config.yaml
d_mlp: 704
qk_norm: false
init_std_o: 0.00869
init_std_up: 0.0389
steps: 4677
MLP neurons of a small language model. Each row is named by its layer, matrix (down: output weights) and neuron, and shows model dimensions 0-63. Each number is 200 + 40 x the weight over its row's rms, rounded and kept within 0 to 999. A neuron's up and down rows have the sign that makes its largest values positive.
A block is one neuron, or neurons of one layer that tend to fire together. After each block is what it responds to, as a language model described it from the Wikipedia text at the highest values.

L6.down209,114,244,174,214,153,190,256,189,273,151,271,205,144,206,177,247,220,230,192,315,272,131,193,182,153,274,235,182,145,197,211,185,160,230,131,239,254,138,224,162,202,230,155,220,159,186,161,221,222,175,124,214,255,229,220,199,139,180,184,191,196,151,214,218
Responds to: Mid-word s after con-

L6.down248,160,158,186,140,261,246,278,226,178,248,88,224,195,266,189,232,102,276,125,269,214,161,256,186,173,210,165,198,186,248,163,202,245,222,149,290,234,209,209,164,175,203,270,266,146,229,216,249,171,210,221,218,229,212,206,176,162,185,185,244,157,264,203,101
Responds to: Section-break newlines

L2.down114,184,158,213,221,192,179,166,208,187,193,164,209,238,229,226,218,125,185,177,139,219,168,183,211,101,141,133,164,223,238,208,185,207,135,244,245,211,191,234,219,193,175,260,193,218,189,138,142,234,209,194,227,173,198,158,222,184,138,146,228,208,170,248,250
L2.down120,187,208,200,233,221,136,218,151,251,158,222,297,221,219,162,194,198,201,151,171,107,275,211,221,191,195,217,218,246,218,190,209,222,193,219,180,181,211,158,289,224,221,169,196,242,201,218,257,147,162,169,213,185,227,276,223,217,240,78,172,194,222,148,210
L2.down237,347,205,224,153,176,229,273,188,237,191,258,269,233,204,199,282,159,220,267,241,240,220,151,181,252,202,192,203,164,170,244,263,300,255,112,221,174,178,174,144,179,243,184,169,184,210,263,144,149,118,195,204,174,182,276,180,232,157,177,180,201,80,258,158
L2.down240,201,178,223,111,204,240,218,193,215,209,197,128,141,163,136,194,137,234,203,196,243,152,200,157,211,189,206,187,135,149,202,197,250,180,182,238,176,260,188,232,245,206,230,182,150,271,141,162,215,152,163,198,135,173,204,206,140,218,135,210,178,260,128,213
L2.down325,225,182,202,113,251,234,243,189,234,208,256,180,201,176,167,239,235,172,181,184,161,257,178,145,222,251,161,215,310,180,167,177,248,168,197,213,103,262,291,185,197,117,158,210,225,168,291,240,211,204,224,152,244,211,195,225,161,207,136,191,199,237,192,202
L2.down355,191,187,190,197,160,260,130,213,124,148,204,255,232,193,178,152,223,157,143,175,191,192,132,167,166,302,222,274,151,225,199,194,222,160,139,226,209,170,251,200,221,126,125,153,188,78,195,180,90,199,136,208,174,260,109,171,223,143,137,171,222,197,146,127
L2.down386,177,174,211,166,65,168,195,186,179,208,292,130,246,245,188,170,233,234,246,164,191,180,275,205,194,181,275,194,174,212,237,145,163,121,236,236,218,285,297,140,214,274,92,160,220,245,164,169,218,194,153,156,175,216,216,197,183,211,195,190,193,163,200,218
L2.down402,265,221,241,201,282,256,213,155,197,176,249,169,240,254,170,152,190,205,190,236,194,229,201,274,234,188,168,177,164,233,170,202,183,256,228,191,174,201,188,232,193,201,118,261,236,223,177,214,172,235,106,240,238,261,223,215,245,199,200,243,235,176,234,226
L2.down466,127,216,226,158,226,244,162,128,162,226,238,209,175,201,171,173,223,246,256,246,162,202,245,210,207,213,220,233,233,173,219,189,244,167,200,190,211,228,167,236,208,195,247,214,162,168,211,115,148,175,188,273,126,149,315,169,197,163,240,237,243,252,191,184
L2.down468,218,151,183,229,149,213,218,179,186,228,181,250,182,250,223,181,165,221,201,174,226,168,242,197,175,175,166,179,181,209,217,208,191,137,220,112,218,222,146,207,211,212,293,208,213,242,169,149,112,140,144,190,244,198,251,200,215,242,111,170,150,241,224,179
L2.down472,163,183,206,267,169,188,194,180,157,130,196,246,248,206,251,144,153,189,203,221,234,119,186,187,219,178,227,159,204,202,202,210,259,225,168,171,212,230,214,239,257,227,258,176,207,122,151,205,122,265,140,237,249,239,136,188,218,230,189,174,158,213,175,152
L2.down492,200,227,195,211,218,194,257,201,81,227,224,143,171,217,194,208,183,179,197,216,163,164,188,211,151,164,254,226,232,244,234,218,183,148,222,175,225,199,219,222,147,223,251,169,182,209,261,268,212,130,164,168,174,220,197,242,205,131,230,228,196,188,250,237
L2.down529,202,220,210,235,203,257,191,178,185,186,231,267,179,186,173,220,196,201,198,223,173,123,146,228,283,93,216,208,258,163,246,191,182,186,238,186,183,146,118,202,204,223,198,257,209,92,213,212,277,194,176,193,219,257,228,148,205,208,178,245,203,140,142,198
L2.down588,172,91,192,83,168,134,190,198,247,116,224,94,204,275,234,183,198,236,207,169,155,202,201,207,231,196,187,137,198,194,209,181,207,245,250,186,207,156,205,222,162,212,169,188,258,105,153,184,140,275,156,207,200,192,291,207,205,250,197,79,233,225,277,245
L2.down677,194,235,286,177,129,234,192,176,200,186,280,200,223,167,224,180,108,227,183,202,195,137,150,216,134,221,172,137,147,208,245,163,206,157,153,261,178,181,225,168,200,227,155,124,254,183,211,206,93,220,158,214,118,156,249,225,198,212,214,155,231,176,199,205
L2.down699,152,223,219,108,189,179,185,212,199,267,229,223,191,116,228,215,196,166,160,219,225,264,155,231,245,243,141,238,214,278,195,152,211,192,204,160,267,180,284,246,182,185,294,188,152,275,184,228,152,204,221,240,159,177,217,207,204,161,224,210,211,220,154,148
Responds to: Word start after punctuation

L3.down210,171,260,257,236,214,219,209,197,177,161,284,259,221,323,181,149,220,219,150,239,254,244,186,165,145,258,211,192,206,239,204,180,187,241,189,204,199,193,189,162,235,161,234,226,258,167,205,268,234,227,225,139,243,209,230,228,244,195,143,233,164,250,288,138
L3.down347,147,234,191,169,178,198,186,167,167,212,188,206,164,155,202,157,188,169,211,229,233,193,117,181,173,237,213,137,200,188,188,267,178,223,256,217,166,132,169,222,157,212,168,240,234,186,165,282,192,208,179,206,130,170,145,174,229,203,160,182,200,244,165,195
L3.down551,121,239,122,223,268,153,251,157,219,216,178,238,258,221,191,189,237,194,272,232,198,168,207,247,169,165,190,169,167,222,199,249,180,181,105,198,322,205,200,164,249,202,236,300,253,192,194,195,182,238,180,233,169,181,201,208,199,179,213,167,205,188,119,237
L3.down620,258,230,245,138,245,187,164,208,245,129,223,200,183,206,228,121,196,208,170,147,193,165,185,252,190,214,246,205,254,251,220,278,190,185,145,241,224,172,190,240,226,253,210,170,174,192,193,263,165,195,216,230,235,125,198,181,291,199,190,205,205,173,188,117
Responds to: Determiner opening noun phrase

L3.down31,182,191,158,265,242,204,241,164,196,207,167,129,224,164,165,165,117,199,239,216,207,225,187,224,216,182,212,193,222,208,231,177,239,140,180,204,133,163,180,209,215,146,250,175,232,178,250,211,196,221,225,215,195,195,208,126,206,209,204,201,166,162,194,169
L3.down392,224,95,199,243,178,150,254,186,190,190,201,183,205,205,261,241,246,187,150,230,148,204,211,199,148,196,271,187,226,122,209,172,220,176,180,269,188,266,193,143,225,295,235,240,261,272,290,179,201,206,152,241,215,156,177,178,222,238,192,118,199,287,252,125
L3.down605,160,162,225,171,173,164,174,238,222,234,183,237,173,281,205,154,242,166,226,213,154,213,227,150,185,208,288,99,239,214,213,181,195,200,219,136,187,219,221,214,263,197,196,162,189,228,236,221,226,187,222,201,267,242,180,200,261,164,244,179,198,237,172,123
L3.down690,218,192,231,168,236,192,211,181,150,221,173,192,193,258,202,185,142,233,182,235,229,161,167,280,199,155,138,227,191,212,124,199,282,211,180,260,210,197,227,136,207,254,260,222,216,233,257,229,230,208,165,218,269,255,218,193,177,190,253,240,188,239,147,158
Responds to: Section heading closers

L2.down22,234,213,174,143,171,192,187,182,211,222,149,156,259,259,224,149,137,241,132,216,223,189,220,213,219,186,193,117,202,177,177,192,204,290,242,167,216,249,224,146,192,226,197,210,154,266,222,217,188,177,202,194,256,183,180,214,224,206,197,184,207,242,194,116
L2.down37,222,280,244,215,190,215,217,188,148,161,263,217,188,207,214,181,167,208,120,226,151,247,132,161,269,146,220,189,204,276,236,156,213,136,221,222,219,281,209,193,202,233,185,262,184,261,208,193,169,182,176,221,218,161,184,155,229,194,195,245,249,264,207,230
L2.down74,196,192,205,224,183,175,225,288,143,179,215,235,228,220,241,185,166,164,161,214,197,244,197,202,218,207,190,185,194,147,208,122,138,190,226,213,201,157,141,239,232,168,194,182,288,226,183,222,137,210,200,177,170,223,167,178,180,256,198,180,175,190,208,174
L2.down81,247,197,182,163,232,226,170,195,195,164,190,216,261,135,224,224,202,174,150,164,262,238,186,256,182,187,209,205,163,193,244,215,172,232,206,282,208,257,190,207,265,254,217,197,174,216,233,238,174,204,206,155,202,224,194,184,237,154,188,282,288,241,183,134
L2.down178,194,234,181,210,191,192,223,190,99,177,200,184,183,161,169,243,269,175,198,181,245,186,150,269,133,200,176,166,146,272,217,179,230,179,137,219,167,131,238,161,253,185,229,147,155,278,153,263,234,154,160,254,158,250,170,149,188,187,205,173,192,237,205,180
L2.down248,203,236,192,254,214,233,234,156,143,180,251,161,211,221,225,205,194,225,215,242,192,158,173,204,216,146,189,216,217,230,124,214,179,225,174,169,223,241,205,161,235,170,184,159,304,259,197,237,227,194,155,177,240,155,220,198,149,172,227,192,197,167,221,218
L2.down292,235,162,216,186,288,209,133,184,205,244,205,238,100,316,199,157,196,225,208,162,211,196,214,294,220,232,311,147,219,229,208,155,183,293,247,209,199,126,232,249,246,189,147,138,178,151,194,206,171,203,173,186,238,164,241,166,188,275,174,101,243,219,225,186
L2.down319,237,205,190,160,223,173,171,158,221,164,156,166,177,257,83,246,186,206,163,138,242,224,311,180,199,178,200,224,166,131,222,178,230,203,220,227,155,238,197,149,185,215,203,218,240,214,134,174,179,253,56,195,189,113,265,170,166,158,155,230,213,195,191,209
L2.down389,196,209,214,223,173,224,245,212,201,240,186,241,148,217,198,204,156,195,193,228,219,191,227,288,194,268,150,199,203,203,199,163,174,217,277,238,210,143,219,131,179,159,233,236,187,172,179,190,194,195,197,242,236,248,140,191,189,232,204,124,249,202,228,218
L2.down407,187,175,239,219,207,203,266,243,247,198,161,202,132,186,211,206,215,201,250,138,252,239,139,230,186,205,207,203,240,201,196,268,234,164,130,186,203,256,161,234,160,198,222,221,286,172,144,170,198,214,136,187,214,172,269,157,212,213,192,195,193,250,185,194
L2.down413,253,140,203,127,205,230,215,228,182,275,237,168,249,227,205,165,165,194,181,168,242,280,231,219,162,220,155,134,276,173,187,209,237,281,188,263,232,188,215,98,237,199,185,173,213,163,168,212,133,245,163,180,207,176,232,205,219,109,192,214,218,251,261,183
L2.down431,221,206,188,139,200,135,211,230,173,157,195,179,186,208,211,224,129,199,209,189,239,273,210,201,126,263,199,147,169,245,194,164,170,250,179,197,285,213,208,126,164,204,227,166,169,248,216,217,216,165,275,180,175,129,210,156,241,179,203,166,152,222,161,210
L2.down501,248,145,141,215,50,244,174,206,193,204,190,221,231,247,185,226,179,230,208,212,223,234,263,237,155,150,173,181,237,184,177,256,187,233,231,279,273,248,263,130,272,203,149,197,182,217,204,176,240,150,176,185,202,226,165,169,166,189,213,186,172,187,198,302
L2.down627,218,193,177,169,191,169,280,136,315,231,189,186,185,271,213,236,248,251,161,220,207,200,150,236,237,238,182,181,203,210,146,271,180,213,230,165,206,178,180,227,262,200,201,187,139,173,172,195,220,212,155,177,180,241,146,163,228,271,192,184,192,166,156,133
L2.down694,178,214,195,174,197,253,205,247,180,289,182,183,210,216,242,166,183,289,214,180,194,279,206,243,190,206,158,129,250,211,185,194,158,216,160,256,230,197,265,179,207,251,170,139,157,159,194,258,193,169,156,191,252,204,225,278,236,228,226,185,184,211,263,182
L2.down703,193,247,254,187,171,198,165,154,211,235,199,149,200,233,238,262,200,151,240,172,192,227,201,178,196,272,181,127,155,205,225,190,171,211,248,203,198,228,200,160,200,152,164,184,122,203,177,213,136,103,157,257,239,167,222,201,240,148,118,215,226,251,202,166
Responds to: Name fragments, title breaks